config = dict(
    n_layer=14,
    norm_place='pre',
    norm_eps=1e-05,
    rope_fraction=1.0,
    qk_norm=False,
    init_std_qkv=0.0374,
    grad_clip=2.0,
    warmup_steps=284,
    final_lr_fraction=0.0,
    doc_mask=True,
    steps=12549,
)
MLP neurons of a small language model. Each row is named by its layer, matrix (down: output weights) and neuron, and shows model dimensions 0-127. Each number is 50 + 15 x the weight over its row's rms, rounded and kept within 0 to 99. A neuron's up and down rows have the sign that makes its largest values positive.
After each neuron's rows, "fires before" lists the tokens most often just after its 100 highest values on Wikipedia text that the model never trained on.

L6.down134:47 47 27 48 50 60 54 85 41 39 37 54 75 47 45 52 70 38 42 67 53 63 63 38 49 32 49 32 48 87 79 47 54 38 50 52 69 46 35 47 41 67 38 62 61 46 58 84 68 59 72 53 66 53 45 54 62 56 57 35 58 60 74 35 51 52 44 61 62 72 49 73 65 83 26 90 77 44 49 52 27 35 74 59 52 49 59 50 47 43 36 36 49 64 81 46 34 71 39 59 53 36 41 38 49 52 27 52 49 21 67 49 40 47 43 52 63 28 25 58 60 57 51 42 38 54 56 42
fires before: "\n", "s", " ", " of"

L4.down261:45 58 32 51 07 28 11 42 71 80 47 66 43 44 62 75 55 59 34 45 51 56 55 59 54 51 73 24 58 70 70 36 50 29 37 48 66 46 55 35 65 42 69 74 26 68 38 60 75 38 65 29 41 64 41 75 58 66 57 53 53 67 48 65 50 62 29 26 78 32 60 71 57 50 36 50 61 59 60 33 29 44 54 61 44 63 53 51 39 48 22 25 53 66 59 63 38 72 50 19 50 57 33 35 49 53 51 58 31 45 49 27 68 35 44 51 49 51 21 48 54 46 36 69 51 43 48 14
fires before: "\n"

L4.down442:59 39 40 58 41 67 54 39 61 48 52 45 53 33 55 22 70 35 41 34 38 39 59 41 60 63 00 53 52 35 99 44 30 53 64 61 61 54 59 59 35 70 32 70 57 56 54 48 50 49 59 42 38 45 80 64 47 37 55 51 70 56 58 62 31 46 49 47 40 57 49 69 39 75 36 47 54 44 41 45 38 52 52 45 55 38 51 38 51 45 29 15 51 80 43 30 44 43 50 58 55 46 47 45 71 65 74 52 11 51 50 51 79 27 51 36 54 41 41 64 61 36 50 52 40 35 28 44
fires before: "==", "The", "In", "===", "A", "I"

L10.down463:31 39 42 51 41 86 39 52 48 43 47 34 49 50 64 33 41 70 37 37 80 46 68 52 37 67 51 53 76 46 71 40 69 55 43 52 72 67 37 44 63 61 53 42 45 54 74 55 43 34 38 37 43 55 51 43 48 39 30 31 69 33 61 52 77 30 32 33 25 22 43 45 58 29 39 58 34 41 75 49 59 56 68 38 54 44 45 35 38 24 05 59 45 60 37 80 55 39 35 60 36 15 45 55 62 83 85 46 40 32 43 53 39 48 35 67 56 54 47 45 40 85 59 58 64 63 38 47
fires before: " |", " season", "."

L9.down259:33 36 43 58 59 56 62 52 51 56 77 23 91 54 15 44 51 49 70 78 57 51 68 56 35 75 46 64 33 51 22 33 63 33 76 53 79 38 72 69 46 57 89 45 39 68 53 32 52 40 37 28 43 46 87 74 51 22 67 59 42 38 58 49 44 55 78 42 55 54 49 39 62 48 46 49 41 59 35 37 44 55 36 71 42 39 48 57 31 70 49 47 66 42 37 61 58 26 59 39 43 86 55 58 63 46 44 57 58 58 58 51 47 58 43 54 70 52 64 56 58 44 36 74 51 61 58 57
fires before: "\n"

L4.down443:26 25 31 43 26 62 54 47 69 18 34 88 59 38 60 32 42 49 46 55 39 46 41 66 54 58 47 35 48 50 45 48 42 25 56 46 74 33 75 55 40 38 81 50 48 74 39 86 33 65 47 64 59 37 30 44 62 52 46 57 70 60 63 50 27 65 52 59 58 36 50 42 46 57 52 51 64 56 46 42 49 62 54 69 83 44 83 42 44 53 57 48 75 79 44 51 30 41 32 44 62 60 57 28 49 62 65 60 64 45 58 35 45 41 25 53 71 67 49 46 54 25 40 60 48 31 63 18
fires before: "\n", " |", " ", " G", " –"

L9.down453:71 56 32 43 55 49 51 68 56 77 24 36 37 37 67 53 64 32 56 52 58 59 40 21 47 52 49 56 70 35 38 52 58 42 36 56 99 73 25 34 56 46 43 75 41 36 37 50 72 53 54 85 52 55 75 43 61 44 62 67 47 44 56 51 58 64 67 66 69 42 63 54 10 71 39 42 56 29 35 52 69 45 56 40 44 45 32 44 58 51 27 77 45 42 50 69 44 36 55 41 30 32 56 72 58 43 51 56 57 48 82 44 64 48 32 39 63 74 34 39 44 79 44 57 38 70 26 57
fires before: "–", "-", " |", "–20", ",", " of"

L6.down619:42 43 38 62 48 36 54 39 70 64 36 51 32 42 64 32 56 70 63 23 45 43 25 58 64 57 54 43 38 55 61 28 77 60 46 42 55 53 17 46 45 44 47 56 70 55 40 64 53 73 47 46 58 18 58 57 59 55 47 40 47 31 70 49 65 48 44 17 84 30 33 70 11 70 57 66 68 45 62 53 66 31 46 77 63 56 55 34 40 54 00 27 36 50 57 58 32 58 60 32 62 59 48 52 66 44 70 51 21 64 27 48 71 44 34 48 49 48 26 39 49 43 34 48 15 53 61 62
fires before: "\n"

L7.down570:30 40 51 49 63 40 40 43 50 30 18 37 39 62 64 54 73 44 61 67 41 45 59 11 57 44 50 27 52 43 68 51 39 39 40 65 23 38 57 58 23 63 31 49 61 58 45 57 79 57 42 34 81 64 83 43 24 44 37 53 37 35 76 76 49 54 55 39 63 58 43 54 35 26 39 38 19 54 54 62 49 39 67 57 45 60 50 46 53 57 29 55 59 64 58 40 53 50 37 68 44 53 63 24 46 42 51 47 22 44 44 65 69 74 71 56 26 63 61 41 77 49 13 48 31 49 53 41
fires before: "\n", "-", "===", "The"

L9.down140:43 50 63 21 56 64 44 46 53 37 69 47 81 57 58 39 62 54 76 36 51 49 65 72 17 60 60 76 46 63 42 25 60 39 44 63 31 41 60 11 39 52 57 46 60 25 66 43 52 53 40 42 50 39 72 29 41 38 22 49 46 55 44 43 46 16 38 30 51 72 37 65 34 40 57 69 73 39 44 68 59 70 77 51 63 46 56 63 51 42 64 48 78 37 47 27 82 50 25 16 56 58 46 79 26 50 47 34 67 30 42 39 47 64 62 58 35 72 48 51 41 46 36 81 34 31 60 20
fires before: "\n", " |", " "

L6.down317:59 71 40 19 37 74 83 78 63 65 43 41 65 48 45 66 70 50 63 24 20 39 64 47 33 50 46 52 51 46 60 36 59 42 56 50 78 37 66 71 51 43 44 40 68 63 29 54 47 28 72 39 59 44 42 52 46 62 39 80 71 36 77 45 61 52 63 84 37 83 41 62 81 30 45 40 71 71 34 49 55 39 64 22 42 60 37 48 49 32 54 42 53 44 51 68 38 58 47 62 45 47 71 39 49 50 34 71 33 31 39 50 43 38 82 73 97 52 40 65 73 55 53 56 42 39 35 42
fires before: " ", " |", "\n", "′"

L10.down247:26 44 30 44 62 57 53 47 58 56 36 56 51 57 42 33 63 45 48 64 50 46 41 44 72 33 90 29 68 69 45 27 51 34 33 21 52 35 28 58 95 33 55 62 58 46 33 32 68 59 59 34 41 67 66 63 59 53 33 29 33 60 51 68 45 44 56 35 75 46 70 40 27 47 44 52 25 49 73 68 52 48 23 38 29 39 39 45 62 58 30 56 52 66 25 28 55 65 37 25 63 62 42 47 52 34 55 43 46 32 69 62 73 50 37 58 37 71 47 40 36 50 36 37 59 71 46 39
fires before: "\n", " |", " (", " and"

L9.down500:41 48 36 55 52 47 45 58 67 44 50 69 46 42 34 78 64 64 51 31 64 81 67 58 28 44 63 60 47 58 50 55 46 40 51 75 05 50 74 48 65 52 23 46 58 70 61 21 34 49 50 40 54 42 45 65 39 65 33 00 65 62 76 42 85 47 41 52 82 50 49 23 61 53 31 48 34 34 70 46 63 79 50 55 48 56 53 47 57 54 43 13 48 41 43 54 53 36 32 61 34 43 40 55 52 47 60 46 61 53 25 33 56 43 56 44 49 68 32 41 68 56 36 59 32 13 57 32
fires before: " |", ":", "\n", ";", "=="

L10.down501:56 50 58 42 60 23 75 57 46 50 43 12 45 50 48 54 63 70 53 51 68 59 76 24 37 55 29 42 81 36 40 50 79 28 30 65 93 38 70 40 36 53 74 43 48 37 47 45 35 37 58 41 56 66 75 55 57 30 21 66 62 63 41 72 43 31 58 58 20 45 40 57 61 55 42 64 74 80 47 45 41 61 87 41 49 18 50 39 42 66 36 50 48 52 66 53 45 53 48 42 58 47 51 64 60 57 54 37 51 55 92 30 50 29 48 44 76 35 56 59 50 66 47 64 58 69 34 36
fires before: "–", "–20", ":", " season", " |", " N"

L10.down191:84 42 27 31 47 30 49 37 28 58 54 44 45 44 49 58 24 52 42 74 40 27 35 60 62 47 41 45 32 61 37 60 39 70 43 48 36 51 75 16 79 47 33 78 48 46 26 54 62 56 50 27 74 57 39 51 48 48 26 16 44 58 30 41 38 55 55 75 31 28 23 59 44 57 39 70 32 41 38 84 52 42 72 55 61 61 56 55 44 54 49 60 45 47 24 53 33 50 59 67 33 41 29 69 20 66 77 26 36 44 78 70 38 56 67 62 41 49 53 51 46 37 55 42 19 37 34 67
fires before: " ", " 0", " 9", " of", " (", "s"

L4.down340:29 67 45 51 44 57 32 48 44 79 52 63 45 58 89 50 52 71 65 65 43 48 33 48 59 49 99 44 28 64 62 52 42 49 37 53 37 56 39 25 49 36 54 45 35 74 41 92 54 54 53 41 56 57 30 65 51 61 67 25 51 41 22 61 34 37 35 28 42 37 89 59 39 42 43 47 72 51 61 50 37 59 68 63 36 66 65 58 66 46 19 41 47 54 50 54 60 72 72 48 52 61 51 29 43 44 43 53 47 62 57 28 48 52 47 66 70 56 42 42 41 42 55 61 26 53 24 36
fires before: "-", "\n", " "

L4.down576:53 46 57 62 50 55 58 36 46 68 37 26 31 50 58 55 51 61 62 56 62 50 49 65 72 50 63 60 47 48 87 39 44 51 20 58 68 47 79 61 49 61 35 69 41 41 55 55 58 44 47 55 46 46 47 67 60 69 47 62 53 63 58 82 35 36 43 48 25 00 58 53 61 65 24 17 50 38 39 61 60 45 70 59 36 76 69 62 58 54 19 53 39 39 55 71 80 52 32 78 60 52 48 83 34 47 51 43 52 54 54 61 18 62 48 42 59 34 33 65 40 62 56 27 44 58 48 53
fires before: " |", ",", ";", "50"

L4.down8:65 39 46 66 47 46 42 53 22 56 37 44 45 35 47 54 71 63 46 48 67 55 33 80 48 52 35 44 60 64 82 58 62 51 30 38 52 70 65 65 74 30 50 62 37 57 30 59 37 58 28 38 56 20 57 83 46 45 46 64 56 48 32 43 39 62 36 57 71 28 57 34 39 73 14 53 19 43 41 57 55 76 62 53 43 62 61 19 46 80 20 51 62 53 42 33 46 26 48 82 40 33 49 57 41 52 41 53 36 43 60 67 32 54 55 52 54 38 48 71 25 61 40 33 41 66 55 56
fires before: "\n", " ", " an", " a"

L7.down359:80 22 35 51 38 51 23 46 54 39 44 69 51 38 08 68 62 55 39 46 49 47 39 46 13 59 88 39 54 42 60 59 21 38 26 55 47 71 59 83 33 67 38 41 33 61 48 33 47 67 42 49 53 50 56 51 53 56 61 48 38 43 43 45 44 54 52 54 72 29 62 83 14 92 46 48 41 60 46 59 35 67 47 65 70 65 70 51 48 65 31 48 55 64 55 33 50 30 72 38 76 44 55 31 35 67 66 44 45 53 63 49 42 54 58 55 52 51 54 31 57 60 83 62 51 43 76 78
fires before: ";", "==", " |", "\n", "gin"

L4.down206:48 64 42 55 66 45 62 54 67 70 27 63 32 36 52 48 61 42 66 65 56 44 50 61 48 31 69 46 51 65 27 70 64 57 11 44 57 60 36 85 29 52 27 28 10 60 30 36 50 54 52 53 68 52 26 42 29 84 57 69 60 36 60 34 66 67 50 65 47 43 55 83 33 76 42 42 27 49 40 45 55 48 29 72 78 28 77 35 58 57 50 50 26 56 41 43 48 61 35 65 50 52 52 35 47 46 52 51 63 48 50 51 49 67 54 58 51 63 20 33 46 46 45 47 48 70 40 51
fires before: "s", "\n", ","

L6.down484:24 48 32 53 25 59 49 60 32 60 46 35 46 33 48 49 81 37 34 48 57 59 49 49 45 80 00 50 61 21 71 38 36 64 59 55 32 52 71 50 68 46 45 43 65 54 52 48 43 52 44 60 53 51 65 54 51 55 66 85 79 62 62 72 58 57 57 48 56 81 41 65 32 27 63 54 60 56 69 51 48 31 65 36 52 41 46 36 48 60 35 32 47 57 77 36 36 45 87 57 30 38 39 39 78 68 67 44 16 37 48 39 53 38 61 48 25 34 57 67 66 77 33 51 59 43 42 64
fires before: "==", "The", "In", "===", "T"

L3.down27:51 43 55 68 29 79 29 36 18 40 54 73 58 57 64 49 31 24 58 56 61 66 18 67 61 32 67 54 42 40 63 48 69 32 48 39 75 39 51 37 47 46 27 61 27 20 71 79 35 63 47 33 64 14 45 48 45 68 55 56 78 49 18 37 62 41 52 33 33 62 40 68 58 59 47 59 87 46 50 47 63 68 54 68 51 55 42 31 43 42 61 53 60 61 33 38 68 36 48 36 37 34 54 40 37 69 50 60 23 50 49 37 63 51 59 58 54 44 42 51 41 38 21 60 54 27 51 36
fires before: " |", "\n", "v"

L4.down134:18 28 51 53 43 59 53 43 74 33 32 61 76 48 68 30 42 66 58 57 29 52 53 67 46 58 58 50 45 43 53 22 33 16 57 54 71 26 71 66 51 47 63 31 44 60 33 78 27 13 48 64 58 36 35 41 50 61 47 57 65 38 63 52 27 60 40 67 58 32 44 47 19 72 63 57 65 49 52 27 31 55 40 63 63 14 53 59 60 61 60 55 75 71 47 38 48 48 51 40 48 78 42 35 46 48 45 70 76 47 63 26 28 45 35 72 76 49 35 58 52 34 47 56 49 45 55 19
fires before: "\n", " ", " –"

L4.down176:35 93 71 61 53 79 37 58 48 59 58 43 46 31 82 53 53 24 43 59 70 54 60 45 36 27 92 63 39 72 39 43 68 54 35 44 42 43 61 40 53 43 56 71 60 61 45 53 52 35 41 40 60 64 43 37 35 58 47 45 37 39 49 58 48 66 42 43 60 45 82 57 30 57 56 74 65 35 53 49 30 41 42 70 32 55 30 64 65 59 14 68 42 54 57 52 67 65 69 47 52 39 44 49 31 58 46 47 83 42 78 44 32 67 52 45 31 59 23 30 35 61 52 64 42 56 22 57
fires before: "-", "\n", " "

L9.down381:31 21 54 39 29 51 59 57 73 63 69 20 59 78 41 38 53 52 81 46 63 67 55 60 50 48 63 62 61 42 40 61 46 71 62 59 00 42 32 61 69 54 58 41 67 51 65 55 38 64 62 36 56 41 45 56 58 28 26 34 29 41 49 95 39 43 40 35 44 50 63 53 60 74 37 44 49 60 29 37 83 38 51 53 35 41 58 45 58 34 40 21 56 64 41 50 82 66 73 47 59 60 26 40 62 59 55 47 48 48 60 52 67 45 46 33 44 40 44 69 54 51 72 27 31 40 58 57
fires before: "\n", "e", "-"

L3.down436:47 42 57 41 55 56 48 48 54 44 47 51 55 44 63 27 34 76 60 27 48 46 57 61 70 42 54 61 21 36 71 31 56 45 42 58 52 53 27 65 58 47 48 34 67 47 40 65 32 34 46 56 48 41 01 60 54 39 47 44 67 69 47 57 46 52 28 66 57 62 59 54 76 70 31 38 55 24 45 42 39 80 58 63 26 47 74 62 41 60 39 35 22 48 43 73 45 51 50 93 41 53 50 66 42 50 67 72 27 45 54 64 65 37 74 53 49 29 74 63 68 58 58 43 77 39 48 17
fires before: ";", " |", "r"

L8.down496:59 28 56 54 72 49 72 51 65 32 44 41 32 27 56 47 43 74 37 42 62 53 67 32 82 47 24 63 36 50 91 48 44 41 62 61 65 41 50 75 55 41 42 42 57 35 68 77 42 31 65 45 52 61 44 68 42 26 35 52 45 32 45 35 61 55 54 32 60 56 71 63 82 48 50 64 78 45 51 66 46 57 42 61 53 54 57 22 18 33 26 33 42 44 72 85 31 49 25 57 74 49 35 30 53 32 66 43 78 52 56 52 58 34 26 60 57 52 70 58 36 75 39 50 59 84 63 47
fires before: ")", "-", "–", " |", "–19", ")."

L7.down322:33 49 42 54 46 48 44 18 57 65 58 56 79 26 31 49 51 43 47 60 47 40 41 95 77 67 52 59 40 45 42 45 57 46 43 80 38 65 72 61 58 64 61 68 46 70 58 47 52 34 49 23 74 45 57 49 57 31 77 76 54 67 57 65 25 83 32 45 33 44 58 43 42 31 73 70 64 44 36 48 52 46 35 46 56 34 55 60 34 59 47 62 50 37 36 16 61 39 42 40 49 34 33 40 62 30 32 15 27 72 48 46 66 43 59 53 66 42 32 31 67 28 56 61 61 30 67 34
fires before: "\n", ")"

L4.down350:34 68 36 64 31 48 49 38 67 41 45 60 35 62 56 38 54 71 58 54 57 23 61 22 27 64 53 62 47 44 70 62 27 60 78 32 30 70 53 70 50 39 71 86 22 62 61 40 56 33 50 56 51 47 57 62 26 68 52 21 41 08 40 58 69 55 52 44 47 58 63 52 54 25 37 38 18 50 53 65 44 46 55 41 22 38 55 53 59 42 32 74 43 65 45 42 29 52 51 53 38 53 69 20 63 66 47 53 35 69 43 41 45 74 38 57 65 33 70 79 40 51 42 48 34 40 52 41
fires before: "\n", "-", "===", "In", "L", "M"

L6.down361:47 33 56 52 42 54 74 63 67 93 35 57 41 42 41 38 73 56 56 24 38 55 48 43 65 35 04 53 52 36 81 53 46 49 27 55 28 46 39 32 30 71 42 61 47 66 53 58 60 55 53 48 31 47 84 66 77 47 33 41 66 46 56 55 46 35 52 59 33 28 69 59 47 57 47 54 45 53 45 39 54 44 46 51 52 38 39 34 49 43 18 48 49 66 54 14 55 30 75 52 43 68 34 38 40 43 69 40 19 81 32 48 78 50 37 30 42 34 65 79 64 65 30 57 50 64 34 60
fires before: "==", "The", "===", "In", "A", "T"

L4.down453:41 55 41 60 66 64 41 46 89 68 47 55 73 42 73 64 59 70 48 37 79 33 53 50 51 49 83 63 40 36 38 44 39 57 63 38 86 58 56 57 69 37 45 48 35 53 24 42 70 42 64 50 42 40 30 51 36 64 35 99 46 56 49 61 52 44 43 44 50 24 34 95 25 79 51 37 53 55 54 58 21 44 41 71 64 43 68 54 37 45 34 65 46 65 36 50 61 69 49 36 55 38 57 43 67 60 40 57 37 38 38 29 64 52 31 41 61 55 34 33 31 60 52 53 48 52 64 76
fires before: "s", "t", "\n"

L4.down515:57 56 51 43 38 39 35 50 39 60 35 43 71 39 28 50 57 50 35 52 62 50 65 47 39 17 58 27 32 44 59 39 34 31 44 67 79 56 51 69 62 64 34 56 76 28 36 28 58 48 59 43 73 65 59 53 76 51 58 52 47 46 62 45 49 35 51 72 81 41 58 55 37 62 20 42 66 79 39 43 46 29 61 45 23 65 82 52 39 53 34 50 50 49 36 66 50 66 58 68 56 65 24 67 30 40 21 60 19 49 89 44 17 58 43 59 41 50 39 63 39 64 52 42 33 47 62 54
fires before: " |", "s", " of", "\n", " League"

L8.down39:54 53 34 39 73 69 64 57 58 35 55 55 67 47 32 53 47 40 44 51 32 57 70 68 55 65 48 74 26 41 31 60 45 26 74 36 35 62 47 42 46 50 70 61 45 50 41 42 38 53 48 13 29 48 61 44 49 62 47 48 71 30 46 63 33 64 61 54 63 62 58 77 30 55 46 55 47 41 23 17 41 70 41 63 70 59 34 59 47 58 59 63 58 49 75 48 18 29 44 44 68 54 67 38 67 68 59 66 45 54 19 45 61 33 39 48 57 30 68 51 63 41 61 62 48 74 58 56
fires before: ":", " a", " ", " by", " co", "\n"

L3.down211:58 32 48 34 49 24 67 49 34 66 62 33 48 54 62 59 60 50 65 53 36 33 47 44 58 31 72 41 15 78 68 32 50 53 52 43 32 66 51 57 56 50 48 46 61 50 52 36 51 54 51 80 57 59 62 17 79 62 39 29 61 81 28 84 64 61 59 67 19 44 57 57 56 37 48 40 35 47 37 54 44 34 42 66 48 49 19 45 41 53 55 44 41 58 54 55 59 58 61 85 45 46 63 64 54 48 34 34 49 26 56 65 34 50 70 43 71 45 75 64 46 38 54 46 51 57 41 46
fires before: " |", "on", ";", "per", "d"

L4.down548:47 29 42 61 64 52 60 32 56 78 33 49 77 57 50 31 58 76 37 49 32 67 32 42 42 39 39 45 61 49 77 51 61 46 57 55 75 77 75 20 70 82 51 55 43 25 42 60 30 21 52 40 51 72 25 76 39 51 38 64 53 32 44 48 54 56 25 41 43 57 43 64 57 64 33 40 49 48 44 51 44 28 29 59 49 47 70 42 47 70 14 39 61 44 40 63 73 78 45 70 31 46 48 40 65 58 38 55 30 87 48 39 60 59 57 45 62 41 18 69 43 55 43 59 39 76 60 59
fires before: "\n", ":", "red", "s", " –"

L4.down15:51 49 42 70 48 61 40 61 34 90 47 62 18 75 66 53 28 44 36 77 33 52 50 41 57 47 99 38 43 52 56 62 57 67 36 47 28 60 39 31 43 58 53 28 48 36 31 66 59 69 38 39 60 59 51 62 48 50 61 68 51 44 43 69 48 30 29 63 61 31 57 66 66 39 57 46 65 50 44 36 71 57 73 60 38 78 46 57 80 36 31 43 43 59 28 42 51 48 59 40 64 54 32 20 34 59 53 25 46 63 68 31 44 40 67 58 56 39 45 57 52 63 47 56 38 59 42 31
fires before: "-", "\n"

L4.down362:17 53 38 32 36 70 40 14 39 44 32 61 42 39 56 14 44 60 53 59 30 59 49 55 57 48 61 42 19 50 63 37 33 29 68 63 59 24 54 26 40 70 73 47 62 56 43 88 33 39 60 61 52 54 49 57 37 45 52 22 88 39 29 56 26 86 48 42 60 47 58 48 10 61 37 71 85 36 27 36 52 50 55 73 42 28 44 55 55 57 60 59 74 57 53 47 48 53 49 52 66 56 54 47 40 54 50 50 35 65 64 35 23 52 52 71 49 58 23 40 63 16 47 63 50 21 44 35
fires before: "\n", " |", " 0", " —", " ", " J"

L10.down542:49 53 45 55 52 46 64 39 28 50 44 30 44 51 58 93 52 49 49 90 83 37 38 57 33 60 32 56 33 79 35 55 71 78 42 29 67 66 43 53 37 52 35 62 56 37 40 66 49 29 53 64 53 41 65 30 33 57 50 19 80 50 53 65 54 66 38 69 26 52 59 67 46 58 27 47 42 43 60 65 57 48 64 52 40 45 72 69 45 74 43 55 23 36 41 70 49 43 47 54 15 51 60 53 38 56 28 42 34 49 53 51 41 53 74 41 48 58 45 59 82 33 61 48 60 50 09 59
fires before: " ", "T", " 0", " 1"

L10.down15:36 32 54 47 54 67 51 36 62 36 59 39 60 41 42 53 40 59 45 30 48 81 44 72 41 46 58 82 42 28 46 33 70 71 56 37 06 42 38 23 47 43 60 45 48 57 42 77 61 62 66 52 58 20 42 42 43 52 45 38 41 76 54 41 68 43 79 44 59 76 62 39 41 49 59 39 49 37 49 23 71 87 34 56 39 54 39 42 46 23 61 52 80 56 71 72 47 38 81 25 34 41 65 58 27 37 28 14 53 63 46 45 38 34 59 55 48 69 54 61 63 31 40 28 50 64 66 49
fires before: "\n"

L9.down314:58 26 37 74 28 40 32 43 56 51 37 42 66 59 27 54 81 68 58 36 45 61 62 67 47 58 78 79 70 48 27 44 59 32 35 51 06 66 52 45 62 64 50 39 23 30 60 71 34 42 40 55 34 45 50 53 63 63 53 27 51 72 43 46 31 62 62 08 60 58 39 51 71 34 41 46 62 42 42 34 86 45 42 66 35 20 50 63 50 46 27 82 54 50 50 44 56 53 40 46 49 62 44 54 64 24 58 45 47 10 42 63 38 41 27 59 44 40 61 72 72 70 51 39 41 57 19 54
fires before: "\n", "|"

L9.down236:36 56 47 64 57 20 40 59 40 49 51 38 64 37 39 19 58 58 59 42 49 47 75 41 55 55 84 60 32 68 91 24 46 41 56 68 17 66 50 50 55 46 33 68 43 23 76 48 67 48 35 45 48 59 61 79 62 55 50 46 37 26 52 46 43 47 54 44 77 64 63 43 41 48 33 14 58 54 36 55 56 56 55 32 67 54 77 27 70 35 22 35 68 47 41 57 51 61 58 40 54 72 54 55 36 28 55 38 41 46 30 64 68 24 41 41 38 34 66 67 60 57 56 59 47 27 54 41
fires before: "|", "\n", "==="

L4.down593:44 22 33 28 46 50 71 43 27 49 59 46 44 30 74 20 61 30 60 41 38 27 52 34 52 39 23 46 50 28 75 52 43 58 40 80 34 43 26 37 09 50 49 52 52 68 49 54 45 39 51 43 45 50 68 47 51 38 63 34 49 43 80 31 47 73 73 49 26 62 57 43 45 53 47 53 59 53 30 44 64 38 53 51 47 67 70 49 46 43 21 31 61 46 46 40 55 28 75 35 67 59 41 44 76 45 66 53 24 56 56 46 62 44 18 56 46 34 76 48 76 33 49 33 26 45 52 54
fires before: "==", "The", "In", "A", "==="

L10.down356:53 61 49 41 53 43 50 69 49 37 38 39 48 51 48 30 77 42 52 35 58 51 46 41 68 65 29 40 44 38 36 31 57 48 68 33 79 39 69 68 58 55 61 32 50 24 55 50 60 44 36 54 54 71 73 27 65 55 51 46 61 43 30 44 26 62 71 48 33 49 45 48 89 39 60 79 67 83 42 36 65 52 67 75 67 48 45 22 50 44 44 38 51 75 39 61 31 48 41 65 49 53 54 58 66 43 51 69 43 37 95 49 58 36 24 63 60 39 46 36 40 46 50 26 40 36 41 39
fires before: " |", ")", "\n", ","

L4.down421:37 38 61 57 68 47 53 48 39 58 44 51 36 39 53 58 55 47 31 47 76 56 31 63 28 57 24 60 61 76 62 58 16 51 36 32 56 30 75 51 47 45 54 52 61 35 40 58 42 68 68 46 29 49 33 47 45 85 54 51 50 44 78 29 40 44 52 37 75 61 55 81 66 69 63 55 47 51 29 73 49 53 35 62 74 47 48 65 39 55 52 21 87 40 43 40 82 69 36 54 47 44 34 56 61 50 76 50 74 25 59 60 45 77 72 53 41 41 19 29 69 33 59 46 31 33 59 55
fires before: "s", "t", "\n"

L9.down499:33 47 62 59 50 41 36 56 24 71 61 53 45 30 65 64 68 46 59 65 56 62 62 39 42 53 58 38 38 46 43 61 61 56 57 53 99 40 64 49 16 67 56 56 11 41 58 57 85 50 46 69 62 74 63 51 74 54 45 60 56 64 50 50 34 62 48 37 55 67 63 48 59 57 44 50 26 76 50 76 51 49 40 71 42 53 38 38 27 39 21 60 42 44 64 52 51 64 45 39 41 39 59 70 45 25 49 66 72 83 71 60 19 24 57 58 43 56 80 38 47 43 53 51 36 44 21 30
fires before: " |", ".", ":", "–19", ",", ")"

L7.down167:49 39 58 69 52 31 43 25 47 51 55 60 44 78 54 42 47 53 55 43 33 80 50 52 46 42 40 31 60 55 71 50 41 53 50 44 00 33 55 79 57 38 78 60 63 60 31 46 31 63 35 27 65 73 45 66 47 36 44 49 39 49 64 43 49 29 77 58 61 45 72 38 54 48 23 40 51 72 70 62 32 70 57 65 45 73 52 42 44 66 52 53 66 40 56 26 13 42 34 70 27 67 49 51 44 70 27 57 52 70 80 49 42 46 55 81 56 57 53 41 60 58 42 51 22 61 52 24
fires before: "\n", "-", "The", "S", "A", "L"

L4.down440:60 66 48 66 43 43 43 61 34 79 30 22 55 64 53 34 58 64 33 41 61 28 32 27 52 46 49 42 79 75 36 34 30 21 64 46 60 28 66 39 65 67 44 62 48 46 11 39 67 45 24 62 49 70 61 23 56 65 27 79 60 31 63 48 32 31 32 53 55 54 87 34 62 61 32 75 52 36 50 55 30 50 49 48 40 40 42 59 39 39 35 72 40 53 36 67 55 63 40 45 40 32 48 59 32 53 34 51 48 49 39 64 84 42 32 51 51 43 24 53 59 55 44 57 71 68 47 56
fires before: "\n"